config.toml
hidden_size = 192
num_key_value_heads = 6
head_dim = 32
intermediate_size = 768
norm = "rmsnorm"
rope_theta = 10000.0
attn_scale = 0.294
bias = "none"
init = "uniform"
init_std_o = 0.0
init_std_up = 0.0232
warmup_steps = 0
schedule = "wsd"
max_seq_len = 256
MLP neurons of a small language model. Each row is named by its layer, matrix (up: input weights) and neuron, and shows model dimensions 0-191. Each number is 128 + 32 x the weight over its row's rms, rounded and kept within 0 to 255. Numbers have three digits each.
After each neuron's rows, "fires on" lists the tokens most often at its 100 highest values on Wikipedia text that the model never trained on; "fires in" lists the words (lower case) most often at its 100 highest values on Wikipedia text that the model never trained on.

L6.up320:137112076116135152116083116139103098149120127145150146123186099141109076072142119078157108161170094115081133130082104115123140053092071092178114139118149076163118127152138150161128137122136104164118080099160135138166102112158173205122106120122155096181142129082132088144146180079123136148092148056091134067075150151094206101159127149115090130108092125090135097156096082076149127100145088170090133110110149160145125124124118201109111159122091075132191085161129130176150083178155171122140105137179076059118145102135135096150073120102105140106099144136091216115133102170145178124
fires on: " to", "c"
fires in: "to", "disc", "discography"

L6.up544:072106134101123168165074126122076123167183098070061150176145152097084096079112143160094089110089145124128124067089147137136180116149139077129128128133104129110159162144105136142156186047082107167133108126113159144154141145095145130117129103154170072147102097129109153141118106120125163154158097122187147150133146105140150127126088134169097134037154103142102149101134120121144172173105144219164090163210097054123136101175099126124169149103121130104125106140143110064144128128097164113062095171143094140142090103132083140114071173141195099084135139132102101159155125180058143134
fires on: "y", "o", "ain", "and", "al", "en"
fires in: "germany", "mexico", "spain", "portugal", "italy", "sweden"

L7.up114:165140107106071126143154151107037123115133153131049116165156152111181115096144096183097122156150055118122134189140135110149106066132131192107147145052120196106139179140066150093145106155142160203106143111101046137195132086121127117136138056120104128115095134151161149167137141138119113114123113126157138164131109066148121111093165094107106085132101120222121111139142140150115117131121177133130135116103189138095130104153125114134144194129125047144131064092175181101165070069128072096136111171134139118143133124098105110101112096163118127145106126149169085105119116146160131098
fires on: " of", "any", " two", "ous", "al", "ew"
fires in: "of", "many", "two", "several", "few", "various"

L6.up267:165118163139137201165144115139111164142144198088118094165158115143120110119081136218130140129163070106161141161130161079131085121122089099137093157132142108131162172145101146121136095106167131159155091078097150088100140111133117146106088211156173168141135138121166164177145079135163060093117146125158134137158167094076182128129141133142105127149080130194145132122109126148137125130163105200062142152125159155122136138218146187182105129111115138135157136081166130174158125169156185055090071116095134123104127123082159099090160096107117177132148128153181157095169167115148154182
fires on: "g", "ess", "ep", "rib", "ound", "p"
fires in: "professional", "length", "republic", "distribution", "round", "distributed"

L7.up261:080018169159158155181149146144131137145119160109132114127121175091216090160064126156142086055108106103121152128140091176113126180139111166148168119121084155161154102149056131173162128143159175128140034160074099116134148115072120110121076184111153150136102121159125132127053128123198067143124107213165104109147157160138135149112128107133130105096119156078125161101128121108131108102132101154156112127129127162114134125110136165113090158151149146107110193142148162082134091094179120092143150182083108113120120160073090120085132150116128101126131139147080086103111125139138140209
fires on: " of"
fires in: "of"

L5.up568:149157089101116127113104141147150106146180073134094103094181098130071085136119166133115135091142105135113117073145131165153172141094091117118131165157185154146133161120092155080122157093135129123115106135123161112151130104099112170140146136110141185191071130094130095069157138175131154081128115075134129094113051148128150133149147138046146092103173102081108143161134088101078126159126126185167152147164131123141112073098090131113149108148077124140146100142136071132174014128156213171173124190119123114150103118129101106138153094179162138074122152158106139104181103149151079218
fires on: " to", "ould", " not", "o"
fires in: "to", "would", "not"

L10.up483:139121180075131133142176182152116169151133181106115156104132138103159173139170121107106081095121163166141122104128211140122149172148110129147158130162180173117124180081115113133165183094143142124158165117112144111161085106113156119073167084161086176157126173132197103107142142155143106069098113111166160099096133056164137068137113136122202107119124127190176073121095109083075140193142153179050130130120104136107152093120125147121140149155186084174112087114104126120187143116150104138118101116139143101149110071128136139177115123194121144182100160124098076119065150143082126169
fires on: " it", " It", "um", "ong", " film", "any"
fires in: "it", "song", "album", "film", "company"

L10.up295:145081169109107203133084152179125101091112137148135150082087139091145091122170112142119160124128098136196128112156099121163141131109170088181111151080109103122156131077186136076141107113112131146147139109210111134091135104190085150109097124139120070144102118169169128142052118111135128093162118138094162097128129110181091115152104056100140066147114105126157128129143073081098164103208133141110062112108152200121103153180049149091115130173147185149123120122096111140112136160091122145125060072100134094150082121147110093128107086145083118145122076160107156162153075097148150082
fires on: " A", "3", "2"
fires in: "a", "after", "as", "at"

L3.up415:154176158054173106083097102174185129101135098106173083088100134133103113105135130166163101097120148086121097103089119124167125095139145118144177077128154112116094119165104193147169141126175095164192117083109068169149146088084104160166088149069123206123110106098185112135082128092135129084142134107099141180123063120090160130103146100112194101096147128112067093095098075137116181110100086169086101094165115122102110089109118138168114127163120132161112125190147103074119120116127136092102084118137163131136071132131132145100090157132172148106072163165107106139089087120165069075
fires on: " under", "t", " at", " for", "er", "to"
fires in: "under", "at", "for", "to"

L7.up393:181085204122134138107175112077130130120138132136077124119121135090236082092172125172141063102129090195126134111100124123201130122186146165148070106137101105138146132114118166110105120127143136132114086102169102142206105149107097094132109131086122098207142115102115129096172093132092083127166079151119125060139091101140102107181140139105150096186101099142093120132106126096080095138163086145171108101131108122069120153114115079094138158101101065107092064086094112098124118121168092140169121110129155098140085095129165159116148138156097155139074093081092133139146123208164135092
fires on: " two", "our", "ree", "d", "t", "ew"
fires in: "two", "four", "three", "few", "five", "a"

L7.up341:163172131088089163161123086122115148131131064115126124085144126147104075169069130115140092146157149158146125126095139104182195087113099089158146156116194128118057147143109138051178146194182095188143169159128090105093116090116083127166114147132128119165083154110125139127173142144107204063110111119123154126098078128145097129153178120063141116125155069157084094149125071088125159104142136157115150132148181133156134098071133118136107121149084132154160108126189086068131118143147139106116096198145084161151082160169165145146100128156122171092125146145118100108177109146208176143
fires on: " to"
fires in: "to", "took"

L5.up582:160088128147136109126123127136178081106120094103128115100122145125141098146127149127130133074143121137107107089184089132113129129150151092146142160125151152123117142115111158105148052046108178135149153141096116079132150009091110160138194164067152169165163115134189100134147100127069161075120133074144175141084055100118199145175092154120116102149172066136127125150131109145126127141095139157179124160183152131088111107101127130079088158097072064122124113176113070115137092127173134127093140152076143104064081096140119114149137141179164091117104150118109171104165173173097091172
fires on: " not", " also", "ly", "ill"
fires in: "also", "not", "still"

L9.up434:099152059123212128109154118109148148143151118139088158132093122118196121093092147189134159136128119183128111114149161116130111145170120105180160128029140124112153146116114125201178173116147135090078128155110139176067084153150160124177104141126061134094092141147103092125109095097107138157107122119121122119119168166108112126136134191135123156086195111136097124123113142171119101091084080132127114109126187094089064165110147105078122105136094168113063156115149135153111137083097132151178145017127166175102147132167124060117138160154081118121073144126140133176178151144085087106
fires on: "ain", "es", " m", "en", "art", "ing"
fires in: "against", "medal", "again", "chinese", "japanese", "kingdom"

L5.up52:104127085091044155114101133110126111105157102121144134130125153065102113134130148130114143072104188077167129114121096080114159131134128107054127085110141119104118125114100218110163103164139167116106104086104092128118220114167110110139125152121155131113126150139123173114153111158092129161114156085079146097116095095091110119118113211151081149137108134138119126124101155155100157130099094151085091153055116114169166161150134180180125108106082179187140164102188151099125150088104134149132131186171086121139112166098105076142112090114136167115210199158099102137100108211186096126
fires on: "ation", "ity", "em", "f", "ake"
fires in: "city", "qualification", "location", "operation", "nation"

L10.up611:125056145095173115154144114129148175101099098073197132142125117194140070059098117125145177124107216127115116144081140138172144140105093096129148137141120138190127187143117136169168097088158065095156214108093141097114131152145128079109083161169100152060170134116149145146080135149169156094158116144136116097102120145195095151121161153109101197129150099171107116139125188090059155155135115073103150150146112111148172126100151113167126147123148060151141121129189160152106144095134147175054147094117136095140138169080104107100134144141156125095130185132133147100082084128095130117
fires on: " and", " of", " as", " in", " f", "e"
fires in: "and", "of", "as", "in", "people"

L3.up58:156084116117084122123082110134103120160121099121120143130120139129111120115174185123141122107117120144150120112089137137104102154051101134120104135055099150137160144135138169150117138117101093167115157067126167085170165140130130158125120163138117124077132131120115181166048154109110056174124184137130111090105121163103122073255198170116076127075131137107138172130063182125095120161092094112130095099100100122071184119134121203170105090122134136175159119140171133111138146079125108155157149100083148145102113117151073109163119119126175177192140149136139108158210084124093144175
fires on: "S", "A", "C", "D"
fires in: "us", "s", "usa", "a", "c", "d"

L6.up177:204145176155117140130139198154148101082157119124079149125100137146122166128166102150112157123099175125135077178128090137105142151181133106125144152107127160099114124094083151106145115088101158096091143138147139081064067062074157173121131101048153168189181147134112122195180066133110103097171168129119131089096154125110161126135115108097096146141195171098122178196114161110106094174134109108128167181113172136088129122129127149163113123148163121108099111177129106122117167120158185135150106180100111139103116137091087166195134134091075040148167078131114122128103154149104084139
fires on: "ill", " also", "ine", "ated", "ite"
fires in: "also", "village", "still", "stated", "despite"

L6.up302:118115120127116149097075139141081036079119132101109114157104205110179068116140131141128142090089129172165164114111109113146111114125166184136146100194105099074206114109144129155189150154061174153052171120152118128117120134162129147112121140082195083094136137175108166187168121099135065085070155107136157141161161087096120120098149149126099165150144148082130069121144150158153158107117111131134182158150111094102184119105129118139148129186116079117138116123143109125131103112139137112115134152116121124177085128120072101126169147177202081139140110116155067169132096208104152089
fires on: "y", "ory", "ed", "er", "al", "o"
fires in: "history", "order", "society", "mexico", "theatre", "arrested"

L3.up753:094130112081156105146075139194092105158127085148131163120107123116087150124154110117144123134174149102104117100065162153169108110129081156120069168067121117110083104188107135042197153122163102157098113093086109136082121133070144126124128184162134148187113100157162138115088149080137172113127122125132127111108120170130120142131170126129164119136139103111082044120104075100125188092149134143113147089128146131150141146084127090166139182172104172088105129178131067027071113125114129161101133160145087125128101210173102114137077104080177080084136135157096144120130099167162139123
fires on: " to"
fires in: "to", "took", "top", "town"

L7.up557:115155133147141111103099121186142122127103092142176098154085176084224120116100063160121115093136073167174065116156107072082115122123096121092151100170135129103188119069097132142125135134128136150110105166110130117119133000086106093153150132090192154114092180128143088153116110164105125073160133086129089206188129107112156130125144089154141139092121158170130110119117134137113157167105121056116088107130075167122116097134101171153178119125114121150123164161127087159146145146100146122092180087150155121128173159147123137142079154112104135132138152092080074092090113170092136070
fires on: " at", " for", " with", "st", "e"
fires in: "at", "for", "with", "against", "above"

L7.up637:131156130155064121102081153072098096077166164072127111107126146099130131158169138120132124127137070123167139141141084073158149128125023108191137117123170100143133077084127118045138073100143099153134199068150142171101171127117098117146167141125145137116119111151111133110147124118117074068118118124085121103099145120157055136217140110064154081177151137084132135117132046101139165145113152165090146114090173119120161155104122165121144132150144089153112072107138148190137144072126079086106049139097089161053106142126155127166109131113143138132122126158118132122175156110116107106
fires on: " one", " A", "he", "is", "ach", "a"
fires in: "one", "the", "this", "a", "as", "each"

L5.up724:125127123090091203184072230118149043119129189175106125105100167134119133150134136090119144130100114142171155097087082115114188164173094140144100085082138110141116124123189105122146119087133078135084149103168171160124132126148079143150105126123153098138060132146122106106090162104076084106141088135112188115127111115112052169183168112141122090131096102081184132132158062114124187126079126129175130114075138142079110136152085166173154177141129117144137117101089088151139081128117156167094082104097177149086104166137101096121112128129135116128137124134117151176196118089101174100
fires on: " A", "A"
fires in: "a", "after", "as", "at"

L5.up495:112092136089127075138136089147100146101147128058179077106072214085184138161111130160176137108061099109141114190075109090060116044131086144138112111163096083122113125138144155121165116139170126184081132115101157113109103083116120146139172224187144149141084109104105068139100109067128109098140115140141110085123168168109128146142122144182129143089126114199129138097147133100108130124155133151128116100173161159106113127147102120150102119126168124119142124176143116095134115119196187127099189147101133115132085138196134119089140162141194166070126169166142102129139075163159139119
fires on: " in", " into", " of", "rough", " to"
fires in: "in", "into", "of", "through", "to"

L6.up306:191092118122085114159123160148070156110176140037047071182145126122174119137174113173092134146143085165100169154122146125177127126115165133122160124127130114140177208096094174153128173195142137137169151120096115096204124081097168076131130088097148161105119200133178136125141134165115106095107062081144162123132146079094096150127128139098108116133148136132126148084123106084149127108115171135159124119049163150079135144122108118115166141132140096151101107103160181143089081060162103115108063107109140089118111115105088073135107109090108148151081120178125086129129147087140082106
fires on: "any", " of", " other", "al", "y", "ous"
fires in: "many", "of", "other", "several", "these", "various"